MLP neurons of a small language model. Each row is named by its layer, matrix (up: input weights) and neuron, and shows model dimensions 16-207. Each number is 500 + 40 x the weight over its row's rms, rounded and kept within 0 to 999. Numbers have three digits each.
After each neuron's rows, "fires on" lists the tokens most often at its 100 highest values on Wikipedia text that the model never trained on.

L3.up283:505553527471433523561514487466467597477535508545533430435479503479528457451530490512533499426562467489485502429513490509478477473468525478464468429467476481450522470569419521483486578473508492486473496500494501510530452503610487531432547486475523544505466480571471508479428518511595474569535479524449517510566480381573480542457586511509545562462435509538470510499450484464432593484517555560550489583509541475527445511556548519490540549541540578537483523503575467515487474581429425539459433516516475486535557460489507558510446429482507496523446485524454528491551524493554487470
fires on: " |\n", " d", " v", ":", " first", " b"

L3.up1022:546506437506426484458426482520535408444482550511589518453490461447559573510555557415456498503536426495520487550480507493515551540516530506512420495513480446565567506568418501453540536461569474500550538465552468570542504428513531498518475473475505567494459520527493492478481523424497523432461534499483570606466473541471478558507463480521530491501430524487544484458448523455527483438439486441499498570515524478498533532531531500462462480554574515534473571485496460513487495463486487461515516468478536503409514527494468536509492589536477487462476565496533543441515500502460532541
fires on: ",", "s", ")", "es"

L3.up904:478507476495467463559473564483473481599409446457538525471540471526453551491565515533577503450489567519464541460480518485514531544592574549481441486469514485494465513525360556430539495553411571495431527457556539472503450462505489511515523456541535528549467512521520531516514541458524579523568461559472538593483437514475474557459529570495501547489451516493484487527469466501493558515468516483595495539463493460496495456482545445470547490470555453509514476472399485537493449493461508479490533489516473501413458514455512565494456504523513577563420546490509519454465524450448548496
fires on: " with", " he", ",", " (", " and", " by"

L3.up363:543476411463471447468537460407484451511500504591546475449468484528548464560482515495493517514578549519422498487491497532523482518533478509500418464467444512437513448475525447489484507428513547573524458473448422536462505516483554508551498479489555503540557555512515544510527581455484436507475554480484465490527526418521526492417469478487502486509467493475489526521470511474469491595426588505532450528544543537500563553518454546506552530574555495504483529523518415479485475558499524372440547449540534538439489500524521459506498470504522519423481517544575547517476469521545478446
fires on: "\n\n", " by", ")\n\n", " app", " the", " pro"

L3.up479:524590491455481496473493516564521520486438443527496562454478457532397525467455501498392479508570491553528411545515503528511519478551472499493498491501456601472520476567493448511445525469522475523485561535576502485560435440504540490502558426547513520513485512557453505586454544507584475474455490547460487482503522521476549433448516525504523543533417567452456443510505479411599471569469456534459424515481550440460483512543480521486482591486562535552530512477531506508507562591493502444513457505464488544432525459484519500566507465534517501566445526514506505470514473561416470512
fires on: "0", " w", "9"

L3.up629:488491554481463463518485434495463453590484495494468470482512501546450544508512524567578533475580546486514498510460552532506519533533519521508465534478550506469457458524483526508481485491501564551581482469442537488508415487449518455487511510472478474502510471502516554536526497477528460529517528455491488481549470410563498515466513508459468495427554546532517433488452490468555484551495547385590512491611479497525569509494467544451511503490487469516575501548515493531476463522390471406475476472477563520542537516550443524486466449519496505462470526529481439482455504505506511456
fires on: "\n\n", " by", " in", " at", " a"

L3.up42:464491449535505453537567470488499470566463461498482467454454494501485454469568484472526553448503447535462486503461451513487480441526478465462529510528528556503481467474474458459509473485520502498544524441488471496531496488496519566535426508475503539551467513484551510472510548479470479576534498443399537512449535498444503473465507547466513574531489539533508422483508544480545569470437558558534423496544529562426481536472521547425582474580544442574532487560485462595540589497490451504467490484506482572443511534528445547498466385444544462471503503495531433527529440503507500597
fires on: " |", ":", " and", "|", "="

L3.up322:575565414528453530557433490479482451462470540458506539459535471542524492548504450456541535520538581523434391548552536500521481477454555492501453451575489464528491552522493476590479501481513572510571505466472459457476457460531519526472469486446484510505480536574442587500542528475487474464546409505511487478491433492476515532443481462474532499462518480503441426472502524451447570492427479513485470555504524473498503503482496510488489461594482476550461590497551501514432449602423523427542506508467519480470461595582522522512569454539489416521504510525550459524407489506500479458
fires on: " an", " a", " also", " s", " direct", " the"

L3.up599:515488558467440504523530469508549501551437461450482530482518566474510412457492520501459544539578500512544464458502548524526500422527519535522496482528457462553530503525487464523522474510495540467470499481544534460541466488545528571477486509520609571504481539417571520413551508442587521463522490450518467585478506506464449495528482516491419442541491475426531499517427549418621454450535526423508482585412501480437449538451528532482472455420540554494446504471538498506555470514480534488433503513456528477489477443510486515497510509550570540494454496493502454467483517510473565479
fires on: "5", " on", "8", "1", " at", "6"

L3.up539:530496553462500504546458440475490465528505523536493519447467450516496443481511587456482524494569427613471405543484510570535495456525522503482527489529518548595529457502494453510532526469523538419504522479482446472563491461572527568477509458501567489512456490536518555499501466494519528536443504467523516463442507449491491507491506491480504500620592468435442514481479559457553459517529515562514521488532477484431479486500512542440536451550473554510446543555506564513510473537494461490525439527500538488485509454496464473486427492468533551555504489499480495434454416507528527460
fires on: " |", " remain", " Total"

L3.up228:599486524456535485477501409469507429507519469527498525510479479539520475488501522399437528497501520530547501518468572522508500490497482508560463477512467517520493471518545442539481438512483506450471588433521509499458519457522543562550486432520557475493505491497441517452525523530509554518425511514557431606458458441527562468463576556497464579505514513437454454525428538478523518532501501497477460523491483444528547483480506489465569523474565482461475519489461553486527485513462521473446504455497555563433527477524460513525474531500491663546523502562503505433467478532536517503
fires on: " s", "198", " is", " r", "197"

L3.up623:504525516503402516513527509477446469535477406494548477427538515526478509537532516481560556500482501530450491520534555528491613501561495513474454515508517489518438502441538483491446524530539546453573483517511512427480494457445514589540512455493526596566567541577552504510469522491538441513577417423503457469471500454521523474431578492486514616483490527423456422502526486487431499524498519544589446554486499510515556458475446502470454545539513484501465475449423524559538518515444489479482472537539475488502495512580456513529514441442496501518498528487487402516477429511477500480
fires on: " a", " (", " pro", " elect", " her", " the"

L3.up858:477504512520496469529563469473483506539557454502528482394491406491558458425527532455520526380501494540515489561434499502470434490540489439504472500496514570546548518467404487469458500470578478489498593443476447559550487492474541522471509478546479466608409506507500448468493500544489518539526559426436583483450495510574511539441474487454541548551448509527490475507512515502503474432493468494512434521494493541354494506509505469473565520539532491490453501534537512590524503486469478502506480525506449504517491561566437546491451450470462505507465581536499427511533470531554498504
fires on: ",", ".", ":", " and", " were"

L3.up483:514453440445495505470450512467465457486411478504533467461518498509474528496559535509482501492539478506466507518529609500556499515542523517477422431466476467503541548484405550499557531463537516540525493464587427467478525439588548497578492502522487569518520534505535571550527526472510484463540522483541489586492455540500464538487443485486479509490531618476445474568428525507492497504477569518533475606478481522435482523469511526509484496530475529482507462500460457560468499582407534490507514493478545532460477472555467491490432550592475595475520493514499472437483526574452546525
fires on: " st", " expl", " \"", " ret", " dep", " bel"

L3.up530:556580574467519489576457465513541460451507510486464533513571476508563533501580510478555532507505499468541498432488511497545538495509664423480511526502481522569538434536476515436567509488551551564444539464421488465524465467498547514429445498525559445498513528470503569527498456495469479510548422526437474422525429572594464499454453515476475496439543472552515492465438473503444544513506521512519438510445526455493513504482476506506518522479570431492464504546473560519550446502488510424524538444492497492455542489505469522481536506513505450470464469526496427516516493495480462456
fires on: " (", " and"

L3.up95:521463487529511503569477496549489527515517494528474539511482481490462494489497571479542539518545503458472494514488491489501511501533548534522402523447514481523465501535550430444487501433489500492519523505502524512539445485528501449549559407565516499513464500471518531515532440474502575549477511529462519509490470469544479482542613507501463481490493475434514495472471524520623565458392446479590492498500509512474498438471516494523515518566432474524536515536481492534507591461547460472503459471418574519538459451569470496479479501459561561535436457535468488449483453560468571513
fires on: " and", "-", "000", " so", ":"

L3.up449:527472546419558460593383479445466446490518484463401537518428485499440467465537521522462502518486472467510399526480543539567472546446537465422519466439508525527519449558463490480486498456547553449489531495467490518516507488507525550455487471492507425579492564500479465478534515565492504466558490461475562517546495464578504455475578541429470514559553496467423506599525518534517603494445513573507510524522512455532510504517486533443513504524521501546478563505490478505532429546476511519444462444481575500501522460523503498520475440455538535564491523481526510501475478522514518455
fires on: " f", " F", " other", " spec", " remain", " ent"

L3.up538:524492496476470489545535513407520489507515492473494475494456462544516526518519505492515530524495480574466453518527490484505558495502491560499443487502489585514416486460481412509495447454561530497522481457459450458560470493518522539488504470520510569577414560533538521485478530534509486521510456425459498523524489412579447439431511539403461540578541533432518518529523531409469487528476475493503426599466452538463536530499494523477493550492487578495472526567488487546549546612461512465499424505494535539526529526516430489496476509563572530543438503557588501449535442493460487489
fires on: " the", "In", " (", " In", "The"

L3.up1023:565483507423480479504514438516523479509533482478510532516485436598478492512485528502525552457469449546436457531543541511585545442476509465458474409469509453484514551526516459587524561457476481502499501438462473475540526450449517527482515465594591478545565482596504492524467544501481474531503512471499474505507499462543455468526491553460491469525599508441468486532509549500533567568471461478524456478552471535537470485497525445471492480570448544496540534568462524489461555535479518455476477481527519504521505512485445464506492513450504536509444500544561516455538377574495559495
fires on: " |", "ing", " man", "ents", " life"

L3.up367:515488469513511480503522419506497504513456525500487482459452507528405544431534517513595533491485536529504447478432471500520521458522477509488419447508459516434501475511467471487527574460446515596501432426580490441538477457532474464546535446480444456557457498510503535538527513523527517548455533538486474547513496426580406483470503539520518470467504477474491494545465453475630528571469487439523432505545491543515500527520501505454503500541555487491509508485548417560534549605482518457508422469558520469555521521542490498493405505542550437447467511566600556446464472531453502492
fires on: ".\n", " by", "\n\n", ").", ")\n"

L3.up819:454502481494421490550423440405436482588467484542526501447519531539529522525536519463487490521530520485450476522562491469509532534504536538430400467522532526506485531436520525550463472505529546538577515506514403438542467560527541515485500419466490549518458479542534576493498536469522485555558518482514518489473471490485518527424547511447532569439488506492496520456486498399516460499437445498454414479544468490490504509511489571490577528515592509507442468412585531527503501497465486452499515479521502472453507560557538572489520472465532481424516511561545465479499487528489567452
fires on: " a", "are", " U", " former", " dec", " elect"

L3.up888:476484457506459528534482448502517490479454514591573512471517557479525439528570546556506532486578533492442432506512516538527560482479467489517503454496549489483511476597516521571526503417510529575551474400462541489502503475519487498438488501473509486530516468497519474507506493433566440487559509524508477489475504424546463499457506583428524503458524528510397428503489514473492498536457507487475468520544523504477504505503544572493496419537517496492457488526548517529459490612473535425496518488479504556547542465561479533499450468534518458455449482589496559535473500560428478383
fires on: " as", " an", " a", "ite", " le"

L3.up619:497454498512498481581499457457497432592493449502569509517492538490472518530555526563509544573543504525530485507479561495578576447515553534481418525485514517470486504457499518454460508506476542498513544440493525435491463497508465608515479469519477554473519521539434555513479547473560458530525456488537499518525491363598471555471576534465464527456478495478471431497437464448473516524537445449471453492525564475518500540559449467468507493518467492448467474566472487518494478540372537453523424479516507449537503518455405590540477495563442555453510541564529482471483526491491487428
fires on: " (", " ", "\n\n", " m", " s", " gen"

L3.up706:522510461494472555483516498514512467512388501420436482474550546525478459494481521533502550490530516534479487462548529513520506402512509479472432495528496459452480487517572461584515531505454520510546525510577504489481491513506462485541524542516467532479453492562500554451476578434503545527559554483531538526533494398525444531436435523556533526410549472487381404542547484465533501462495523554471460492555507550476487494511471527380505476534572518478439518516510547477484508566492491421494470479489506474478542592520434504491458506521510529467535580560502520520438432518455472475
fires on: " a", " an", "\n\n", " Gold", " was"

L3.up721:543519526485450431527528479541520559516484526455514411559490413503479544495489566535478514496526462484459541484491529530467504556573497481550501477473499532473520463499447475520532511472444481482498460462561540530544487411534493513530540550514556508504516545504473530494514517487495460513515565398442519523533486470520482493438521534519460508470526459503474411526400449509584466539505536516550536515589492520486466484473471602476549565518478464594524512523428431548517542553502527419418480446508573457505465504579426481509433518510509482503435500563549405498467431490449485539
fires on: "==", "\n\n", "}", " family", "\\", " at"

L3.up631:553533505522477444538492383494508420496443512520524533463443465539476470482463565433460477492503423590482509464538446492495538507544484499507477547506451506556559532514461494525473439479618471502489589557500494465540534431522544528594535481535554583506437467494503492516502481532558474487514427466397503509459527555480522483459543539408470474524402577556486492517489568467560534507513493515484453552547501476463512516493533511507473531554536549503500555459454509470536578514509500513529492498462497556526484461461476540513464515456503512511449492482590470478487502464462490445
fires on: " as", "s", ",", " w", " str", "wards"

L3.up661:464521566429479495520493448467523499539492506441483527497445430529513481518541538481501487476559504570451430480533551529518589544509509418437476486528520495586491460498479450557527552503519445433428512472442431428495569491511541648473509457532477458546477570481531485561439520468521541537528544449478487444457512445514490535492509529505485536586603533439439488467522567493580521492458541491502476474464501519484525424509512504445490469471482482501461475518486512501530473519472443519482465515495487514548519573491496463488480549559545563450480515505495503470507429548483499433
fires on: " |", " ("

L3.up196:543497451442395477515484487447496507507484466591444466479452434477514481512504523507498485518529535496451492568470507492497563541465450453513477439470525536505512480522407454531478559445469555480511465454574488536528442510549491493503486487444477535539494500498509567492484590497564455523503522539547522515518457424542474491466475513515440564484535530505428495460474520445478521564397505521591486572556532457520509507500480535420513503499505481509504529494487497530462502645482491524484480452423521462603506438559521497459418523560472475481497554581472498546492475539471528550
fires on: ")\n", "),", "202", "\n\n", " Un", "\n"

L3.up717:495494486516490444483514519508470454527497471492475466441499496541421596452450556445460501561515575452494516582464583476510458457523501504452428545518431543549544512479480490550533503514619432533526513520492484526554503546477588499492439430475508463552486508586554449484551487569463458478426453430509525478489512522491409515505477527458393502427486601457490450484518526482526491482493432453574528565480479517480464507467503502450487518481448478536489573537532503513486533493509452514543499489506493503480531510527446471533513505568514505495496486559496497440511501477467570502
fires on: " of", "ate", " her", "ens", " Record", "ose"

L3.up30:576428485487517536543448470515544491455513486512495535515520477492427571488503484556495515573578490518559492563550505517502581501423498492514519546499535468523532527496491457459508553454486502461533481472543531525534404522509509469448487433516508515492525500533480599555482470494554470441462456534481488496557451424526450516465511532464495568451440542395522451509422461430467502478484417434529467569527477472483587488578533455516454546464466485504487528542502473461460515529440501509529507392493535466496585538524428496499421539512478433449461498530500475512457495581468487468
fires on: " ", "m", "0", ")", " m", "A"

L3.up565:540439501474520501538457466481576565494472487545542458494489491526480490497433464505457539566501477488503461510538474537553461494466503494486542484503479571538500498549556490496473497395582499593457512455505529557506445480503453535520504436473518493522575506461504514495487484409530493501433483511461529459539476475493503497512540517525487436527479520541572544488475531503581492529421468511612506543546411537455461434502513518504534543474453550560488509493537439506432526523474501493532515460516557531408445489520474455491469459523462494500414544535559416524538428505512450475
fires on: "1", "2", "0", "°", " in"

L3.up551:523528433453398436560534468518469468453510510448492552473480495474473430443521610453421526483470576467495555590443576515470513479546527497553562469562456451510524547508447432542503564464508506515540531502540499509527465475452474481415491503445539548549496491529535549495462479511502529524455547510485564504526476538540492435395480478524519629490506484469435419514448486490444503503391572486534487478575520583444472482501448481478535471477504466572537464501499471498474575581473455444466504485488472457513524490547492498511468558537525472439501541597513453550483450554481475558
fires on: "\n", " not", " Year", ")\n", " un", " success"

L3.up450:593583537445491511535478483485549452488474429542437494466468473529500534465448470482483541515520526496469433537557522507489528484452487437505470405531478550464607548546502468580461470502470429473433549511544486527538435499590478534473540453557541512546499498493475470481512533560491505468552485507537589509474537506581454482502459555487479549578539563434478542527470535489517615573515508533449427520477474498458499519543484490471459547486580546521574558498507494557534492513520486522479481494443477506522484477490512472488509491446571533457465493550552408463476502487544580489
fires on: ",", "4", "9"

L3.up659:554552461475467512521475533416583551509540529520521482493469534519486504475449534467507451480608502494464443515574531506533475509513511540457519523518483420438492483523520471550455539504525523510492541484445473456542393478464502572558552424491526511498509544550458480476473519507548401508507504503539495512480412407571517506551520623419507519509440555402473507509472473544509548554434467543515491583465537480593499424505461495454428499513486601509428522490444517487518506519433438470505422462498533547525463432445511493516493531506503465482499476563503526404486501538435473519
fires on: " ch", " song", " det", " album", "pisode", " list"

L3.up305:551484478500471469489488508480537559549461421536509498450501565495541485484442513503517517468531534529486457503502456604487433502470508448543499527498508538505569515542459523518496440495442524471410543595433521505534467448526506515521535479553516563496519478417575409440483497438489534522500498508482509580481506532515583490472590575575472477497481464462488529522528538529542487560461484440559498511477493448515500504442416570541438511483515481592515530457446487480505519501475540446497505457553503562526518460488473464502495493468540411546455475449507474490426460524462505501
fires on: " as", " and", " to", " –", " place", " in"

L3.up808:513490541456428535613472494504607482554492494509514513493539499556512472489481475451577495474497553492486445501528547537492472551545527533510503507452487595473451505459556467529572487477523505539501548571503471485527492459490505462537499413519530522515528483465562510486508504475490513497500496503513452465475541523491479443508587465535438494485487529384509561555460530473589517570452475467517450492515506522501473460473464484513471547500521608497462472500435522504444624518477451478565553505444550520366466438449461477507519471492510560535413497509531465483448457521489463474
fires on: "-", "0", "h", "g", " the", " and"

L3.up517:496598590454476467505494424483519523510495496469422522494502454551488525432444507557547520454574489493490491425466439506529531452495542503500505528504484489462515492504481488531467525536562516461409554536425487549572508527445508540550517457529502449520459523503483492447481501448506556511523524453447461527507503508611476521534616611516496537513485505534451459513509509528536590499496535504529498562441474502523491504540522464473535541509449517534497535478484506485507525575486505418544469466488546519580491444464490429521427472417563513437414458563519412521508475514453529438
fires on: "s", " (", " States", " US", " met", "("

L3.up92:418554405511517512493521470505553552500535504523462527472521559522430440509478539517487513480531511481498460553500510513550427496460502517491566486459545457493513456482496445435510499442515500493469486471532528440515472518478505568505444465465549542524459525549480528580464471443496466540542538454490525507525445514535548496427470545555561475519558495445476536490503460482514497555473534480539480576508438470473504451536542578450493492490506513590532505490489520528509441548465491477558436438482564500490504491443526503538450474545502504555458499489546573492536461539406521472
fires on: " of", " l", " play", ":", " U"

L3.up1:472464518449540494579452481506538411530463523463524460494498420512491532440493612480523470546520533513529517511545548502553604481542626554474519517492478545531497488533543449447496467457464483530520544499539525504594420526516462508472431482513553487516532460481534457511487520496476465484491401489487632469522461539483440464500474487487401550491536562490534505451479482459485494479485507461509475473542518511457510464498545493460541523524507436521458436566523548490566564484484472502566445476555503431506585532493455635521456463473577504511432488572541435442482491505479457504
fires on: " and", " p", " m", ":", " or", " work"

L3.up243:542456500432459503471522490456524499532473417485497506463470471532447512473585569481434505527552460525511546555448579526510485457542505466444398501487434503503609467503473440504550540456518519468487520490613441500641474484543570580455460511552519555536464542482529455480526503514524539519464524507518572528486519447541464490485508534453416478558515582431476420473521486456528511483464496514477499576548593527464461551487495538448449508593496544472492508496524563543525513511465570512464487464462526531463490512493530587539472483543493495518503494506504533509502450470433568394
fires on: " on", " At", " at", " with", " ass"

L3.up814:525501547461478529488505497524448575462514468452497520453515464461530490502467529499534496478523495465529407512515560543477543489482543420475503534529474535478505477486522472573453572523478521496546535480480541443595502469544489528436597428554502450532556487571480588520435534487546511520561519479541472498592485522520500517455501478509453527492561465453520483497371462449507511563482443508495459493584525475479445475510457461480467503543482570482551506532532558555533515519509469455530485482463502496508523518510472485522447556462487520513473464515552398503466397507509467507
fires on: " ", " office", " life", " go", "|"

L3.up765:516553462470397500513542476457521479524454498490486577438466447509519494526507442480440491476478527521480527537533538517471527509536467468453518494416494461527466406543444427486516507516578484501531486531508452501550465512528491530492492503487534505533439549607492428588463492500469531507510484523478611492473400536504442525418516511473533527503458548459464471545537531463483518486467570516548482569519437471492480487591446510490513508499473545524565536488476503484498473583527403460519445499483496463533523448473534484514545395539552488506464462497504528505548501460498452488
fires on: " of", " f", " w", " t", " l", "-y"

L3.up910:426501522467435464508509453493575478512508467460525544454506509525425486486406554513520468479510455533506448510497548503479485508497493512494475474462507545517523557552487364499420514492514486466500549472577480522545471496462519515529498467555477515521501437497563542508476523498631503494433493467473493490472536499512488418530580516528391486504438564449560467533440523492561447544556508492501454519478503445531447477518468519484517509470522498446524541504499435517508571553491511526517447505536526492435502368440468557534459571517464570516462513467579523397500468573475559529
fires on: "0", "9", " adv", " em", " rem", " exper"

L3.up405:532514547439479509486451514486522514520575451539459468521492487582544473456497525474519530429495518575548512472512517529501524520476433488506507419548550561539480471487529460519496459505455495436463512526607425491460478462498536471407547535516519500511429550403436488418545495529510468492473530478564437504515533416496506499480528516545504552539503495461513457521538478396516525543472500501506457500494495484473537519521509557539513553472495490503455542562500455466584545585434497409413498529492496473451531401540435476574522485561549515495446495528508516454497483520518433518
fires on: " s", "8", "9", " wh", " r"

L3.up954:509450480505479436499480422422599432538440438491451484464475437534489529435456490460500441486499493553491546516515505506524485462490502484478479519484477499528577499529536445529459456455587485464464541449543451543598480543533520595539460439549471545538562516453525463546452521493556481396513476500480644584451459526496452532491515522483503545615547537427535437507484566484520500482507549510472509489535480507498493402502562486445498470510475538480505541542513547467465511474511520552444455480508490491503544519507518540490491489475537600478510451520493470460516490512527559424
fires on: " of", ":", ".", ",", ").", ";"

L3.up508:480471507473478437540500455486558554542464505541508548526504444519512550398511453488547506454571493535437521456457504544542530516564516486490490513495484585526549519552506412492482462469576437556446491521547503454561425457443536505523501438548568538480514517478537476484489550452585494480501527569492490490463437576500528511497561534548414494544418522460503509450476515517563552538489446432548529501461518495526542440457516572492508523529524454581536533504497476491486561490455499510515528476500511552476541437529455489470503500452513543486434476493543379528483518464480506507
fires on: "1", "0", ":", " as", " and"

L3.up160:547509416476403508523529449454510518479561495571488451468524505527480427461479500542525479473535466507461471437531519577521548518487450487444419441558482465429485528522521467489483497484507525485596541422520445495471491481476466533515545426533481463547450484528562499561480528503534485576488502492465445492563496471534496502474506519466476539475525511480486472478532537461511537480434577516565472555542549503490475505515427531487478497565529496480482534510568451523501473549529483419459415496544573468553535495577445495496482542484507448473448482487489517506504447514535502510
fires on: "\n\n", "1", " /", " det", ")\n\n"

L3.up559:516506477433439533459466466472493500512518485523538528538517491509574433504440461501508470433503505464544497460549474562504529494592510525424471509507410449476486502547537462476454520541503526517492583463516484485510495422488496564488562423574515496497390542444537444410485466520512547512510531538517454551442438409516517514499611547488490521518476492439471485494479503444543592458420492552553449566465552484457489465484528512456556508542497487533502544511506557529607499519509414482461490521464509526507486440532428448526517524527560488492405533477524490496522489589466472520
fires on: "\n\n", "'s", "nt", ")\n\n", "197"

L3.up279:544508447514441431526508500508566463484429442511522568509533532552447518529485602437486543467511599493457470446470516560474505515510556441460461435450461580527498558572468503528488480463432477529411507535594532522525409425535474494470539456559593529515524475493465525376518489519528485489482478505591488563548462485525506515505545508532437522558444551507514472531470499437528502514483466478536494515494435533481519499492446453492470502491553545496522549457470436581544466514415499485540528450481488519454480519459506464510491492489482550508478518529514522469494478453502564524
fires on: "5", "1", "4", "3", "194", "202"

L3.up727:501525509481501452516405450491521518599525450467430537477462428511448450444465574555466515544568437521492427522479474512464548526455481480471487513508546581542404437508481517518513530461467484453494484489442514527543466493475540538491528490451535460582510552519497482449462534525549529534449530457500454548508496473522463419488583548483524498509536510489500481495458491462544567591447454531523458507514518493490586479508496482420545463475507547549493547508492548515572494554495551492460481462503483559506478500493487449505488500441538555557492518516512382522536426541510510484
fires on: " to", " p", " other", " remain"

L3.up994:520517565500427450526482488512559493499413481446484476446477506531510479533501516549505527487541490603519460517463531492490494491536523476490532477437432557520489408556539526496535445535515445552484608514475472508563383476530460489522552474499520469491477554489533481502436504492543573520467414493468581497437467526538524487509574550555502444539438480503533446502510541518492565526498484558500476587522408517471501440523434514448482502477513593532526534491455495450471436572458469451537477511484420526417528457505505547516490480497517521570462478471521504546451536491509500453
fires on: " f", " c", " of", " v"

L3.up484:528451514509480514523482439479464437525452523513492458513505521608403556536492578493493494539513540475504474519542536484523553497516591516461428547514430457494504537520462449453486540453528530520581501505553519503563394531576486475447449399489480510511546483579520480495584505539517473505405452482443526551517502473518399502497467550447450562473528517461568531519455475449490496506479494429529524538533561549473508454511495497436499503451492496444479537524525488530528576502519453477512465445463542504520498487571486548534465496504498506505447550542497484460459533567489519511
fires on: "B", " B", " -", "F", "L", "G"

L3.up720:489489540506428484561533463527544553452513445488490564468517486460469441419472576517508461434547511494509460489457524531543477464520505479533496471489459527443504522491468425487465529548524533453524541465513491564621554531499504511495570498518584536561534588488506531510425478468536485528457496523494460505517398516586492424395581543534480492548445463496508476513513504514570530511464445457539504578478482513473440493532472470475510536564472478527561449506495451560501510504466464516508437512513493477493484462540476457553426458543534509520395490542543492572480412450461509540
fires on: "\n", " (", " per", "/", "(", "}"

L3.up902:553565433445483454557466475448447477465497523541531428427490447502452497411399560487493447534485466482440537539541549486426481448515578526505471513543498481548544551434453440505464465533501533581554568547562489526575458566551513593461464475534519501510517485526553520450471553481546534468471473503516566509448501446545423466443497482475448532484466474531483473447418506395470520460476468503527506499533542476426537496515480508435601556503476514505539523498587519580472565531512525489508471464457543496502506484559520462513432486468526549490507486494517464446480520466461500486
fires on: " –", " -", " m", " I", " v", " t"

L3.up316:546475528528476493564459501539546508528499559413481510513424510525487487481525551498472512525496539482510463474483488491451542445554458488510458464493487579502466428503488459527522471467487513548496514461462463500514524479541528518494577484433543476505465519505520586476498555542531486445516478536578454543487435522503489393517612512484532501510481461502459471502446512503562516552418514537533470537520511569479557455454411486501526558492448465590457519551477487519507518464514463453531529503472525540510489443553487479523423539539471546465411481543500482526423538472449410530
fires on: "==", " g", "ream", " dec", " head"

L3.up180:539537473468471477590564473488509460564482431468476402483504494559492492430557575409519483523517517573515530443476496482494514515497515507453491454536429565486512482542525480569530528421573518427469545503518457500466469464458509472514568393462525523550477469457529496539489584515571472452484456514514533501485540421590543433480493510494473496548493548414475499444456494465574554483454526486539386572539514514456558557526502502504490498536538514511490514481499550471529574588511499435469519509542518463506520421457484497565430468540502510518437456530543462510433445531518489491
fires on: "ers", "4", "6", "5", "0", "8"

L3.up157:535521480437505536526534449569485539487481502436507494426467470480460565503447478531538497486479454541483445510522479538519513448533530489437523555559437539515504439456518435523504513458572535503530543446498447471537510526502500564524478434501449488546478538549549604540519513508515499545558437425481511508483504516479425487446479518469537527464534524488492490527505510477518487457466485533475532541518428516434483423483510526446490500605508553473491515530495495546563525503536396496492423505510525506448574634528472535492474490505582525456495495509549440458530443472501514531
fires on: " "

L3.up548:503540556510477501562479467500547557451484449476481487442493503570473469488434537470535505487536537517481497469505499501506529477559483491503474380531541561507521501478468482586487478508505521459518541573549490468546409499545524523502552429500551578505494479443528511492501533555483516476496469530437521538481475465555479491466508543537408479468519586494508535612516550450609498576474508418505409537492557549518487537498501471464511551456541541482515483519520474548552561538509553524534515455396483503492432446455511421510480490539511520598485455495551440422468447453550512500
fires on: "2", "5", "1", "4", "3"

L3.up265:475504490498496438517476475548648513549476486514450476461496440514452486478470475518508529434510554500432535556487472470456501539605528446445488455484547539480522472501364482499500475493498531555554542483546473478512537488532511547493476456527489528522497474497525501489508622546510594477502327478486587487467521483489428489456588517475527622502508549499478527521494525440469505525487563526461515478537501509495539498526489541452585511456498454544525491509532502557459462497450455530527492489503491447535467494495496574482506436456533572505511451554563460486456493453532480456
fires on: " m", " t", " he", " it", " met", ","